config.yaml
num_hidden_layers: 19
hidden_size: 224
num_attention_heads: 4
num_key_value_heads: 4
head_dim: 64
intermediate_size: 896
vocab_size: 1381
hidden_act: "quick_gelu"
norm: "rmsnorm"
norm_place: "pre"
norm_eps: 1e-05
positions: "rope"
rope_theta: 10000.0
rope_fraction: 1.0
qk_norm: false
attn_scale: 0.125
bias: "none"
tie_word_embeddings: true
parallel_block: false
init: "uniform"
init_std_qkv: 0.0292
init_std_o: 0.00443
init_std_up: 0.0292
init_std_down: 0.00237
optimizer: "muon"
learning_rate: 0.00792
lr_mult_o: 2.0
beta1: 0.9
lr_head: 0.00714
max_grad_norm: 1.0
warmup_steps: 200
schedule: "wsd"
decay_fraction: 0.891
decay_shape: "linear"
final_lr_fraction: 0.0
batch_tokens: 32768
max_seq_len: 512
doc_mask: true
train_tokens: 342900000
max_steps: 10465
dataset: "wikipedia_en"
MLP neurons of a small language model. Each row is named by its layer, matrix (up: input weights; down: output weights) and neuron, and shows model dimensions 0-191. Each number is 500 + 25 x the weight over its row's rms, rounded and kept within 0 to 999. Numbers have three digits each.
After each neuron's rows, "fires after" lists the tokens most often just before its 100 highest values on Wikipedia text that the model never trained on.

L9.up380:531468525502469440537460526482455528521492514536521532511489493534530494495497466564482477498522466497454492459480536523468523512499497477480466516539508534490477495513508449482464506459514489535511495527494546497473468479527483497482511472506473499492528473550503484507493458531525551489517499492507500476506475470458480501507530492499458481509520497472518504497507488530507493503506496507515489489476505482502464504479498531514528492514499501539462500485430465523504458511477498491511449510554522534513495521531515506505479484480489472527491493501557463516497510542465497515
L9.down380:550477455550534520510514511488521496477518514462491546510503457469478544494443551488495525483516509529502441548550505450471460517496441518488500471469516520519473530479499457542499494499513457485467482518516493510466479536512498526510535506482494511528527504510546483533488516500460494505500497528537525483512479509509491489502497518514484471504495519534513482481465523493496511515488511495533538488472508496500525511487514493476454508445528516472495492476510502505490547529512495507533521526451483518493483497499520562503478498548479530469528513499506520506502465523531489459
fires after: "e", "o", "oc", "is", "u", " g"

L7.up849:462491522498498526504512505510472507524498532465540476517465492551481498515518525521532474500532453523483457462455521524517475487483478524450474500517520455529464499520503512502499510498501481513476507522534473458487507463475455522521485527486478530505544481511516561537514510500468430461492474492445517524529532543508511570506527501517534500489476511508530467486484514475504437511472485494507469505512500485512453516477555511510519486513461491493498500499526492461541537534530520457536537498511487527503439483514505525494470490498531516518515503503520517477496463517522451472
L7.down849:493511535475482485482491495469497468527439526504498492549507485498515513492522478512491503457518480509486451487486511577489504519528500482475470522524518467509485522497464528516500504484514482445498498539441473467513512513529541549502496519526493486506535513527488488489509470495522467488502523483446465496534482549475505478501533505501498513482523508493495449486511504511508525458481510491508544473495532524477481434512528488499485464519520512490437535472489465483538540496493512514485493491492450522523475505525471524459491520488472504474504523504554455445485454521473569472
fires after: " M", " B", "m", "M", "om", " P"

L7.up54:473532460493452528517497481502460517461498478494518494500478495503503512481519469463520548508543505493483488484519501468548512453513526490495476518552496503512469498469489527530521527521545501499479484461490505530562490509495517513509468508508516491516514514518517493512449484555498532547510488550490522505512480470499479507521512522527468520499467507482512487523531522488514453501453515491456479505483511499521489538519523484528501488497478494508465533470468546511515466510482500528499511537509504488485522495487509507479489443462518491509484525496504504514478495539476476531
L7.down54:548453526503478510467518546523499472486508524516518511479484496486461490476492522497494506458550497552493536497565514505491509537497488465485499524444464516500477463502473517487483515457466456509507478477529425490497521519541503498483510493513530470509498459512509524491494485498484484464475478501506495557524471537487498469498494482553490497562513523501478481510490489504537476509512510518501522505492494494486507509521472497448501521509496478490490489504533502463487527499503475480488463486450540513525477483488554513551499513472468490500553499473501486479496458513470534547
fires after: "art", " T", "t", "ult", " t"

L7.up752:483521490513532532500467489479507519534477510473465411536496484515481496507470547500548551509461512515523482485432492517491492486500522512501575475482457520502525467508485520498454532499490502533491499513513521511494513475497500461491495516467478496549503491527495517491516481451520527458538476488497514510472519503544522518507485500542483504522498542553530530467460524522518466493539476473558488511522591489493521519488508514496521435496529520491492502472538506485521485471525491506521521489484496523527504477519507522481462479532502493456479497500495497530510490513513526498
L7.down752:541422456494522526500483520513505510484494463493478502503520521482489521537489498494487488470454478542503494475505536472510498549488500511549491509524501503513485463526531518521487455527503492509469540474475481492499551511507445490510535513480518503532499443461479546465547511508544484523533508475516522497480508500533484468523459498500509507508506539509495538481476509499510447468492469501488507502495523443508569495518472502511516463486508532482504482516488488472507494561467516517493496471455498528469479474462479509516504518508501493508492505527520483496516511523480476509
fires after: " B", " A", "A", " R"

L7.up503:492504548505461456517497455524490494512471505476490498482448503514495486526515507533444464494539469543452466500512484495543532431476478513511515487488463499492469540480520544485501490481496486464507512490526474512519517476498481545510511519472490552541488483497486516551530492488512462508507523520541538501485521507534515531486499534489494533506475494489509476515457518510497525492466465475502477473490453499475503508533491536549501479487516458505480485526452495516528528471543512516547468508493522517503475511480503488499490483504476468537509489503473484491531490506521478501
L7.down503:555477494477481484507572500500496492517475494484490562530542519494510485486548523506487512541498493446538553538537515515497518523508505481518498492504498488529482462524518524483515544535496496509511507514493488495502495487514482488530511516546521482488492513478497472514482500535510505509469530525478507478488455467561524476507509469536572503496538527510535498508543515509553481487493524496454510503476559458468525469545505505460529532495499499480459525520479492455519453491508482480508507494510523513534462465510507542464526521479505494457508512461494522516473480524472528517
fires after: "est", "B", " B", " M", "ot", " |\n\n"

L7.up806:521516448497475459444478473512473457492468509490485464524478509516517507521466504521513490550480466510448510527520503477491506553502476487524525498531478517542496469519528502495504482504495492470515495485510498480485553439498471478489533542476476462527471483479532513470519491465480476504501492469497468495524560515460577487526494478477492478521491507495528545477515513511507537466479443514515492483489525504487509434518520473454500508518525463455504483444508524492494488469513483461475527522475515523483496504513536528472492514505515511481498468499455497522485511490465483497
L7.down806:490480519505492489485500519471458489527520510562498516511459460467550514511467523512474508502496494517469513476546507504480463511486524531444522509462520488446478513479501513497527499491481453500541497493491493535480487473519472493481512505522494489434506499510514512469478459548523551548533454487553506498515469510526466485506486450506436518490503463528497531456497484480502502535471499525523483510524480525541542535528512497500534516542455502483495461501517477489479516521471521496535502514463477458530490493537492474478507515550536494523484520504481497499496474495496502496
fires after: " L", " T", "own", " t", " Y", "d"

L5.up117:510547462518507477460487481459451493510476540488516522569500517471514476481497477488512503486482504507425483497518493490518467457460512493507526465495475500477537544500513535530512487512453472475526477493522490497458515478528495504525517542496502480523518522504494488474519533461513517527493530438464489455505511488479498470502493510477489513497481513512459460529504544475474472474555492560516491497514524455488543460482532500493460496489503472514504497527515503496501507530512490481482480526478504485478472511535474491492495509521512536519533527510510509494444537478494519510
L5.down117:504501546509496523505492548540465483450540476511445500499495492519487525514475500485506534502480511492429527531510463558517481523502558505508517449474498511507505492505515510513497493504469486496480493556515492548512509535507454474506508491527477491510478488493529546483488510499505496480474496566521472516509491482498510511492510543467485515512515481505479523477470478461531505498497471482528486498485520488493470534527517513472501521520521521493523509491505489436512512500530515516527479476516553520570520519550535475543497475507485508533494466481501488506483456463484492487
fires after: " T", " N", " L", " t", " B", " Mon"

L7.up438:493497505504505503532461533486498528477512502504501513486482511529511546461513442529487529539510507521520474517456486488517479495475517513499463541522516538511524568527497513513502501488528528467492522481467525471497497485506475522467514495538506465504538520496519524511550500496484484517488496496517507470489470508557492502456521498570480496492504563529466554507448502526562502503460463499531490526497522511491503515556472508463494485478504493466513467516481517518485460500493491470504437495500473509538450489494529524488467499465543513485461528523506491498524503504518491496
L7.down438:511517481530491493498542506474473484463490472563469531525488520534506507485492470514521514512456505517529486449548513483499519484485478466482516483468537457500495510469479474482483550508450515494485548522489458481456531501513500494471536475493486522509504499487486524478490491482502513526503459479488492498495463529447516471467498494465470482487502512489480483510504566465518502480535563479517512480465499516511512505534463529474496481528476515503516484508501529501530512499487453488527541500525485483495502481505524450517457467531566524516497499460491473514517462477534492490
fires after: " pr", " Pr", " res", "ut", "id", "ri"

L5.up647:477502523499545465526505506500524477469443521513531531515510491494481474515509498510497503493512490503477525495515518517511471526534465489476513519489524451493514502452555516486487476463569498492484527489484461506508478509476479508531510487496507487482523505494521461539467528474426525471487513508517456474464487506424519540498460555492477541513539529481492514489507531477495464523505487519496528505508499469478536497478452486502520510537502510507494509487518520535519503528530492512496500470522459518559497544518509517505481474502521471505508563492451450500463505514539514499
L5.down647:490512497491492543486458458539492509500566519544496502501511526473495464486515472491480497509491514495507504506515508553468491518440479481484518538523515526489524521497472496469528539504513565521536501478468504498488536449524459486473546487478509561529501494534496511556507548483477493508472514479471501541510492489498481494536508483504482491493489501498539492521477474491480526497449446490468522448506512478476538509487491484507499460483507498476516465512496550437493489472481510563493501485504482492521523510483511534443488523503493496506485490490517507504497571462479493498
fires after: " O", " M", " I", " A", " E", "A"

L9.up365:504491514514514470569466499523442513452502481484514496480519499498423467497495493485481481515525527525495504467531483540532520471517537446503469510526504508503508512487502533531502542504516525512530472502483471472501462510504514503514552509483490531524498481492534491522457487535487466479469511481501537431499513517495467512499455535526503533530475505482496510548509519451507503501497495501453465513476513505493500533499491478460547499509491502509486514505454483488492459522496537472473532542487498512506491478506531471488475509491517475491578502487499502525467499506517493526
L9.down365:479480474490487541511510499494535507505556498487497481505508492498502534484535473503497498501540476484594521503493531491488497438514483502495523513526500489499523554498450566496514495474498490515503514521478418473470481509512473502459519461489488472472541495536511507514549518518532518500518497558494477497477535537487525500485504498503484544517454513504519491526468488512530515484502471501537496499505470505552475506469481526470519519480513494507468487537467535467513438494503492529503536498497452533499530491471515509528500508490480494514510508526500533496511505467497496473
fires after: " T", "p", " p", "M", "t"

L5.up140:493460513516441564493474512497518504510524479536511510500548548502481490475502449520472520441518480547478484477470495486483489526535518503469487484519529507504488498529471520511495500497482439515520487500484492498498489446513425502467493467499480539508430521514508480472496505468522478484478486477489523533512505471521485518577534522494521488520480518505500502511503542496524480528470510470502508509483563503502473486474526485499502527485508538497523456484525526499468493470486513482490539516532533520494514454502531513493461514484498509508523504513539479545521510481495455526
L5.down140:501525528505544478498504544499519510451501468499508525489510461522491499516461480504535498527510476509457447510497482491490459512489512522490487524554459515474523514482522532495541530488430519519496498487505502517515495458517529484485501538475537493501488425501520489487505533516519500498523468525457547530473479495497508493485495524536502492524528454473541471535464482467502502543507496521496482473524475456507500475517535488510537505520473496515520549534508499513516481501481453526533508466466505512504500531525484494517547516500473554472502565513504486529536522477502481468
fires after: " s", "d", " D", " S", " d", " R"

L5.up636:507527525513483544522533477483507514503475516521466510494492496520541463573480469514559474470529512488455473511518486452471532481519501512509521503445519517518512517470514520511532512506493584470489471506530501512483476513519504525502533467522509488487476521503484477506499491491495458497478500523564430508503506476475464501484473470474489493462483532467494448507492505517478466516503508515508511525514568519514498541516510501486503510494487526484519520467485540474519491519522470489523543502514521523503512485518512489511535464479469515468452477490514528529506513498478445479
L5.down636:483551490562514449499541488509482530486492497553478482494518489542485495525523522500517481471514491503497507484506492498542473510515484503549493453507476474557524537480484513497520526521518535481480466493487497526542508469520484494528464477525504503501442505492503480460489459514555543572508497527508499443502528529527491496490488509518484509469527539491507512463488445485504496475521512461502448484459493481519518472509520495501510480547470513474455540502471464474511491517476547505500505485501484509473466557484501488506497484478458505515478486478499483460523488527491494523
fires after: " S", " s", "°", " m", " f"

L5.up563:508506473496479462481510475523455456530493490512495523510475475521475469528491515484494478495462505512516538467517476474496538478520487469464497506521519510535492537498478547463503462534537514511477519513518454444508528469484496553496488496521527511484471519505491463481531523502574489523494523507501487489497520526504503490502495519505489522547488489444530546480495482492494512493498503511531509455489544502474532484500536538506488512475449484473501473504494518557466533498518525464508530511511507528440458517514494519482485468451531529484524513495529493505502459507502478469
L5.down563:491528541503534495492495504502491501472539510516521493465514460440507490496506461505440489482531451497475532483539514503451497531458523500513453525520496481533530468492475509501501489524529471450510483549465512532525441495483468497502545516454509460503496526524552499465511459503474473489451518501497502502542530486535465508463488528493527467492478466518525539495448493500511477487495512504532482524506495496526523493468500510496494494498531507506524512467566511467535474485505460481507475532532473513524508493504509484531554488536505484516490472502458501486530486548494535486
fires after: " D", " T", "F", " J", "d", " C"

L5.up795:456491493487496547508494501555550497509512491515495522495564503517464490503514492524458473511490526484484476524479495499497494489511514502528494521486478493475491474553461499498516499480466519512528485524492524498491487514510482495494554455526532515471431497482491488506503446504525475509524516511489429441498523512510518482487482466489508500517489583445467528490505482533506470460517475482469514481545539507533492453517511543498507518505531468513513486467522520543505527498490487492472541507545489513474527494523548516486525475495498459506511474490523472459495518492504461503
L5.down795:524517471485464502514519498554513518482485573500517508486515510534520526500494541510500481499488505517471483532474489459542499470484495506475526514502529537468518512478513479523505495488484537492492484490468475461521517450491519495509492511492488464492482547509491520493531490503495478458524482474446473507502523481506465540468509481506473468518473487530517519542530494558503498518467556523490518467479509495516485474507526521464491493485530417486525534510498467535497521485471493505542487504513479511502498476491447527499482494526498494466535494510490516484520492463497530483
fires after: " s", " S", "ib", "ac", " G"

L5.up506:464493481514506510462530472494489485537477498502434486558529515497491517490486507472490467453524495480463517503429497470427502536524501480494480497499480463471498488495465484476483528508495469477476523479510513515511481502486497526484535503481487494509502468538535488492484536550516510503505505463442498499491558512501490526551521522506454507467516512482486512523485484446520528496493514486493473515460482501472500490488476479499474529491481494493489503529520498490481503493516533477459500523493499570481528471465465496474505498497536534485494474498523502535512523510482497503
L5.down506:550463480488501497534493501499513493439489515470521509495492506480501468482546484522476521480532493520488487526488486491516548511509509525568489486509527500532499531489495494507540492477495525454428510471493494517517531511502504510504543485529506509480505546509514516523501534506524489525474487519508480500498525465489494459462478514474497468462446557498503491531479444495458541494516473508458546518496553515486507483495493534479508468468467453519490489574515465505463530516513492534508491467529481477519448529502486480518527511503471489489503502494525500520514496491558475457
fires after: " D", " K", "ag", "k", " R"

L5.up785:502453485529459527478503501485506486554500536539478474516477525501497522491456490517518509495505461528551513488509502516500455486475524501508489528502499481529514537503506491511503518474530501504509477515476510492511516500482462486469529549471536476511503457482480493541488551477447510508528483523504504503488492500511497492498532513505473517528487526496500472517502492506500567505529510533475496523450546476490484504513493538465499516498514481511492485470519493542479515472517520565479550506512457510455477438520545477492493478523525515560556486452515500474492469544515523528
L5.down785:511474528491564521502481510516500501535477525495527492517511485555493479466492536513500469488467496490510476511481547460513503500493512510514524513474498513513489481512494497484474502494577502482512502498477496508479512502502468489503473561514456503523507539472482505522488475473518500478531493471527469476509493519482509488512508476467460525549488481514489521496493519523505507503487519484507449549487481460473498479534521462547533538495501499478542474454482512491478491512508460474496501527485545552509479502424473481504493548473511478459491484457472514512528484493501498516
fires after: " B", " b", "B", "b"

L7.up645:490503516530462522528477510503515530482539524497496491515467527523465508444481517502482495511452484491500538516509467506462513504521518509516480497463477513477516535466471506525476508499494525560538508472512541507502471474488531549472486518461495487481476452513469545507564498511467486532505481504520487509492511503547547546474469513500489509515492541487494496483441517498476521528462514531548477473487519468488489515488516489456539462497558464478452490523523485503486528543461507504474515465505468521527546499494507484496505483523557503466481542472517498485496521521492472517
L7.down645:492521480492478461490506490491518474512472459497542510501483483480482522514546499484551465485473531508513476512482512503458516486489471516503527459525522468518527496463526470470497499489474468511466493492501503448515554500512521519570480480503492500498522525503464515512501559510503517521497531498519538488505516539462499502518517481515449482439477506547526454530540489510485560469485466523469484521545508500516486470529482480568479481496504541507494507502494517520510506476457510536500474479504512494501528471534528473475487508499526497502454471498561498515506507514464516501
fires after: " pr", "rom", " Pr", "o", " Comm"

L5.up756:481527513537541520530486499552469527493528519487465529525505524497463536503465516487503511506466507483496473485509504469517490482472489516501541451528483529474498524501502519485471483465504486482466475505496516500479467555434496516504479534516509480516491542459474492483516482524513505524560501464507497486523512506483519489510512487503486468536480497511554537470513498485478453509511528468523512510537520502496534538521542543505519485486522522505510555532518513528543495524502466484497513529441500519495520507514497445520487555490557502476479480526508484547533558506470482492
L5.down756:490474509505478479489516492527523523516505460524455560486455463491508518512553516480533512511473519476503469479468497527513547476544497528515450463508524524491502504518466543510545492500532507498493503482478494496499532457498509472489487453507511492500521523472515502505506531435538518491487491478467522536530554455516472526475496547525501508501485499433489523501496480492515526484473497512483517506435493487493493502504467534510509542500517505496513535502511497472469531492495539557491511493537536494533502480488543541461448480514475500481533508492504452499515522500493544481
fires after: " B", " in", "olog", " R", "hn", " In"

L5.up618:544494525507476497535487463525529492473517512482494511516479492513487528493500503566566454541476543519529473470452531484528508469492494496478487557479503503505509498516527548501483517476512473506490484536477473482516495510506511474508489463460500500472486528493492464526470506492493487521528518494502457466495505520558498536514491491516499479496500520507513511439499442509439501465536530508501497475499502524549532526489546524515480505481520489508524498503470534487443454499483522494537499456475512540525482489506522469499493508506528483475489555475460492495503510483461522444
L5.down618:504493516506457480496485480504480450494488488465484527490573492470449515481519467515518518561522489486511501511485481519506500486527503483487494545493507486504463535510520502481501479526496498536517508483513495485512504489521536457502480534554536470500477511496473516474502497492510513475522485530453515489530489532468514522570514518506495506520477525530507497506533515453467465522520519506473533480461479527517449496494504495522502482497523539494496491432434506468486497504512476460475523515551531447489501466496447461454484509513510479480497472517480505446521464470458525481
fires after: "un", " app", " S", " res", "pp", "S"

L7.up589:524497518494493518492481557556489510468549458542510511517469458497522532534498492512479468508495524474524483483521488496483463558481506500449499480532499463583518517485487503465520494471503509465487483515443550493505479494509462482479516514518464508479476504498487529515469474471473527522504519474466423487499498508498533498502522480463446498505544505507511492467512483546509487520518504489487536489517501499514521511478483498526518501515478534512448501509517496476510490501503481492492521489485477552520525474460534477504494484477477520456520522467470529513551477466464510480
L7.down589:514475526525511489559491505528482511506489531489482519452496501503529512489542469477546490496507483494456490512508498499509500487502524510480455480488487487559487551457513473506514467499502476515535458485526517538496515508453516540464502479502464504489487514535477491518510489510507531472550491502543490499475473505514484530510496489498535522493519531480570552491526502531461504526476478467498486497459463519486498510501466522501500539502524451532529511516476490560508514491462540559509492506564490481489497521490525509509474522476497498525451546503512535447444554523472480501
fires after: "l", "in", "s", "al", " d", "ou"

L5.up312:520485481463503471509503503497504493529464468533524483513466481508482487525489521493507484508494502500495488437487517530517510475509469526473484479454491511487483521481529467504490562512563452489508470551508509512530522483550473554470516533475481496481536469535489519520488489506509541450499517485451510512501494489488473495509501484524503503507486492486509553529531503476517484481504500534456497521492507499483529493491498469492457462539524494497493498459529527545507489520469546521512532503485514523522495485519500506530494506487533483528482495496518531497464514561497478480
L5.down312:502514533516487508491530537495482455479505487462520521548499513519543485475515493507477509470503557512452500509528473525501515508476453524507484515495482507479503454519510489486514473504491505520492511529485493504489469518557512503515486485468499505522512507502518491465488529528505519482515560492436487495518500466525457496491494514470485564503520538499514551508541453528507502479509528549476511533489494497509502502455548468514485501519477463491479481526499489472500567547554452498490469487514531516500512528526511542494488529555527500478509514490506528506509500457501483468
fires after: " M", "o", " P", "e", " Jo", "m"

L5.up851:508501508501456508487488504528504514507532467533523504536460524474509474509502450466489502502540510523532468482513502496502535531487526473495530468514516468531504484537478514485452523496455469538504510507500499508500497499482506517441496493510543510546454488451496466465554492508526535502509525494519521468500531477453508506492511486504538517536491508524499514514485475507511517520478474510497490528428536532511480479496546503498487505479561539494453522428518520488498497476486525491515506526491531519487455478474511440512446456502533500491518510469475462487545494509523519535
L5.down851:496467518512497511504470504476491492475467469455445523529497503499504519507497467485506523518525530442442461473536531514550463502511510491458538517529514535514479488464516513507526510506534501497457475525468461480493524484532480528516519532460484503496497517539512561518511511486486469452485470501486559530506515492525503475480524501510493506535512487524468509511495502455476515522517519485493527527491483499540488513529465486496505529522552497487504519440496480492491494482461483523505528489490506467496514485464479505511524494521440482513505518514502531499509527470503472499
fires after: " d", " B", " qu", " F", " R"

L5.up124:475499497532503484538495508463489509471491517482492535555564504507538516525505493526507531494503523471499507481521509476507508472475508519491493513482490545500511533523508502504512499474467502504492454558513472467443530498521491536502511469499493469463508484484534465494487475556494497536528496516497509507530495476485484497516456516495552485461482546483469482458487493495527481465488460492514505509557520548480549534539540518522523474483497451487516472506510467518538507494488503486461491484516500528510524488524477485465478548469545512496496466514503545529458519486488466469
L5.down124:480513520534508489526489503454471518507516532526474462476497483493492531507472482462508477459521515532531517519456505508476477487508521517509482524532491465524523510464466486468497495479523523498554476555486433521508507458511465515500485481489484483483484435483508490529487476507509501540484507473514491508485441453522503475481489553500522498478490515510498469482494489486541514515517460474514508492508504504515537488510461487453486465557503503508512478516524442474567515519537521512470521503514461491467558501503500476505502479456455536533536477459461474528508502524515523520
fires after: " S", " P", " s", "S", " p", " v"

L5.up281:497518511501530470531468455520501506487490506520503506485472473493521478493510506468498455507482493467467495533538500501471507499494485526533525544467482496496463487491555478485461508478547489514542508521473472517465491491499479495520510508454490474483485538500522494498512504471448521477452495501499456503508477490543470547491502502526550521482554511523518491500527470478488501489528473503538464499452471494533461497481516511517479470463508507500462501524488492518504469467520490519510464481480486504508472508519458486508524495511524479485522479487520470496528506568493474506
L5.down281:466449458484527510493529489504540457512485455505502524501504525515493509458509497509506560492537456461513513547463499455466465503511514484479536471516502506538498498496516536497544526501488504489540502465478492500512528522495518452499497484496511540513440505546548496473547575487508500484512518518486523511510451536507494506530509492522467514501428528480531521459496493510544472490492480451512514480546490514522548510510505498518544483484509544510488503484480497482514497503540492487492513526515503486526503542509525555467473511491494487517482495496494503490504519470469537533
fires after: " m", " w", " e", " st", " M", " E"

L5.up825:498493512496445494489482535488491507496516449515508526493498536494470496472538499492493511473509494499517467517500507473530555528474478493516505481526486528474500473483467450498483520443498511485502503522503503496469466519513493507499471507466488547480459507442515492460502519517507523557492516504485532503535494495477506498483539495538512517503482572522463490472518535472491500498425480560540487503537551478505488508469516432512522528486497482531516477491490496522479478552481484486510497516530533492527495527478526496454444537493512498509518543495502505454557475513474519496
L5.down825:535443478467550520509523485555464535519503495536530512522521501509504505485503467495471526498472514481517493524472487504524494502503501493506522510483453483516520517491487543477520524519485483530529505495456473491488477516479510516470545531454509427499493452521480468511470514509487502450464525507478502504474491494516516475561499518502495482484505435498515480490509516486488511488525510536487537461520496488508519455477520527499525503532513493573492489578513475477505524468478533526482500511453431512466508494490562519488507452523528539510466515511492481541484520494489506525
fires after: " R", "ens", " d", "en", " the"

L5.up305:496493505499485508513523503466504488480452551544467501471510503501528482531488485545517495527464479492548506482511485451517488494538477503478528482477539497514527446513494524502493498444499520487521481491548572519521512520541508526462515492512501497483491480463455471468520444482519516498497512466497475478493534477521518509450470491520492466493497524442520549489507447513511532496505517482446451492496527491526517485485484516493515486519475498510475513466458509521502485469485508505535527547465503497515521532522491463528517442466472505516499490498512496516510478508509459526
L5.down305:497490496501463461486503512493483540472526477534527483501515495521441477535542525513537459486473511506513525502508522495485439485540499470462472466485482552477514570464558512472508472483517456518524538534477450462493493522511493456515518488490460461471484530498509499465471511495518522553506516517501524490493480519499462508506513474504524474476514489529493479472492468545533478516517506514516541495477508493499473503525520499493511518502486487531465524488520460459479491509491480519499502493507470509520485531469517520529510500479502472487475500460482499521520498483511530508
fires after: " S", " s", " e", " O", " g", " U"

L13.up515:480483534472517483555513454534467533528442557450559468503533489502504486496498512489565510485467501506470478529538517502508483501497510531501481498488450525484488459475526471520515494431497508512534526491481488480482515480472456527478511498504506531518488450503464478482525485479516497469538499433478522514504515500474478524469539518545539512518491498501502515465509516481477473470477465515515460477539489512480496512512467532533479491445506501517501496501513491524499497482515527476506488511488547483510486508459477537477487495537504479515484499502523559482490519519505498528
L13.down515:469510474521515462526521494482514494502522483546516478548470466492495458453532466524490494453533473478506516511517512500472477521471506519541492482518483545512499568519463492504486471464468508503504493501491455477489487483464504495491496515520525498467493476484503518483503502516485464516530481533523522542469478497581490458452441516519540429499497552487499502532468504496514509469489493498450566488555497509479490466499513537488507501491509486483528469465504483516520522507485532513519497445480458487464457516496524486513494485481493515517509513483516499476514481511495514533
fires after: " a", " M", " m", " p", "ers", "am"

L7.up284:495465509523509518509507485548511494536474506469475493495467481502490464518491524538537494486489586483481527480506521503458475520513497492484474498486532483535470465529468525517489505467481510505512505514463527511534477483536516504542540483531477464524515526520513466466517511503503489515496489501505499519523488480494477550490494488532526512491452522513486507463523540462501528501497508521497481528526482525516495485522515553493508475473528524523557519509459519465479510457531489468480476497463493460500515516523503480507509466501508518494537534504501507466533516516489534589
L7.down284:520476514515468496519498491507524484479440474480506494529510504505433518507528532472480535463487499449485545489481476503481489461476458484494480518513480537464463502521511496488503519498503518501486461554471492544511507493512545492497481487483529514508489522515513494534510474448471502510501501525509497495507503554462529493486520536485537466488500508489476479469497447518551536560509500504482489466488487501510478459543486453473486532511530509510508495456445515461529459481568495491497469488497534455505498505503481498446507532519476533484554526492514478487463477466485485503
fires after: " w", "S", " s", " S", "l", " k"

L7.up840:532468473469482466489500524490482501498526514482531489481508504521504481511491514494496479518541584491545487467504509458476455498479493505497505546474513446494522480534530605518520545500467499524493468503514493499499541460505479524504476502482499509513526520462509537503493476512502504485460489489454501504518504459465535498520520523490493478514479494526517500489493488522517511527546481482455501543512503515495508527489531506488494541496504538477488514463520455476495464523489548445504483520468493536489489487461532528471478494534523538504457494471514511502474468505490514480
L7.down840:486512530502509509456531484483502499522483529561507502490507487502469505496509521524482489523504471497481509527492510538546520484474552464491458526490472508526490561447494443484494446484543503496490529518493508473507528497495505490487505439491495537516464563479492499487500494471541495528554482506481503468482479550497469493482499506457519493470542482492474512489493496482470500508464530530515517524514501481459452479524503514530526504499527478533511496463475530465476521498503463545495575517544503476548518502520486447490494475484512495503482496515494485469498479507512478550
fires after: "l", "ou", " ro", "ro", " R"

L7.up851:544475535481473513530528543485534476546518552465517463484492478502479505489513498550465506492488492537489468439504519481501459476501486490497487512492452510529516497497528511464540529495512488475491503497507512509515521453421462460485485526478515531491516467494476477529542478483487522484502517491496531459444531494529480489514545526493509495486456519499441515473498550491513510513469523526503479515508478481459513460453496477473464472500505496517457528461514477500506494506505487460463502499477455493501494507502531488464493465532455473487506519461518486499504501543472508520
L7.down851:459538492503508486462489477493529505510468485475535471535501451503505498503444490510503505536533500491512463538478532481476484530482463524454475503483502538500506474512469512456478492502552537546480510460492472519436490491555506478482494488482493476481468545465504541437527493497499521505509491480537474479514499539508447505489497488512462520539497508515537493540482484483486522479520484507486513492511515486488508490493539480506497442548505495502516464534514520495521491520494544482493526456472530451531479530495455538507443524493518506491500486517484493474486499549504513533
fires after: " B", " P", "A", " p", " ", " b"

L5.up199:466505488501510524493472537512482542509479501482505477564477527493519480530507517468454496527537498492472457481481540477472450503512551503530480530496499489494529528531550527514510510466502501540462476526485464501502513489501486480513476515490520493462522514449467477534497523519544503489523478476483521565473494485452507486537496556470508484474493519470504476500476509451508509509465455502545471537536498502466490518503509499504522490499503470516506525516518516520497542538491495497461481456489501556505492465499473530424513486496527523540512477545477504499509510490485471494
L5.down199:520508536483518524489505471513493467522559505539523497517522490491517524463493467464465470546501508525483470526509487487489503527524455430504466492515503535494505529514546434477557504519488504478467494535505539525508525478501513522489524500513461512503499508503479540483537452496508489520483507505487501461461475525450526485491461488469505550515532500496536483520503498511525511542478488479476483497529552547533494453481550513517477469548483481529508449493485510504484466508510483501511499454521502498539494543504526473482486468506496460502496484470530482505521462493489486489
fires after: " B", "B", " b", " L", " M", "M"

L9.up202:482484535512476476523514510507454413546504461538543473485499504539512461511525511569523523474475538515541532480483524520501510490513478489488472487514493512515515515496501460497526491492499502463509510477534525544555524503466498489523547480469498483489519454454532498474486489526522493496508543508510501469465519526487498519490515494527514477476496532492470521490508492501490552505503501495481484491510517516523466454515520511513489464488503504486507510466468512522502481488507512476430547432497498502491520476478559482482500513529484469515491459495453484497564506484471509488
L9.down202:500489522505488459521512460494492514497437491463531508497508511442484531487496491478519484481482459504458525523509481493528473514469482506512485500525508498501508456540508541486511514521505494489506471511480486464490475448483479539494438489510495527552502458439527503542492466548484525497479485532523496492502508530491483515497517477518515466475502517528447488477491445486511498489546517486481517468501436498541486501511521497526514525507542474515468513484510488490525494475538484505554485562499497454467479460507512513476497483512489496498557528476499467496490528476449520502
fires after: " S", " s", " Q", " F", "t"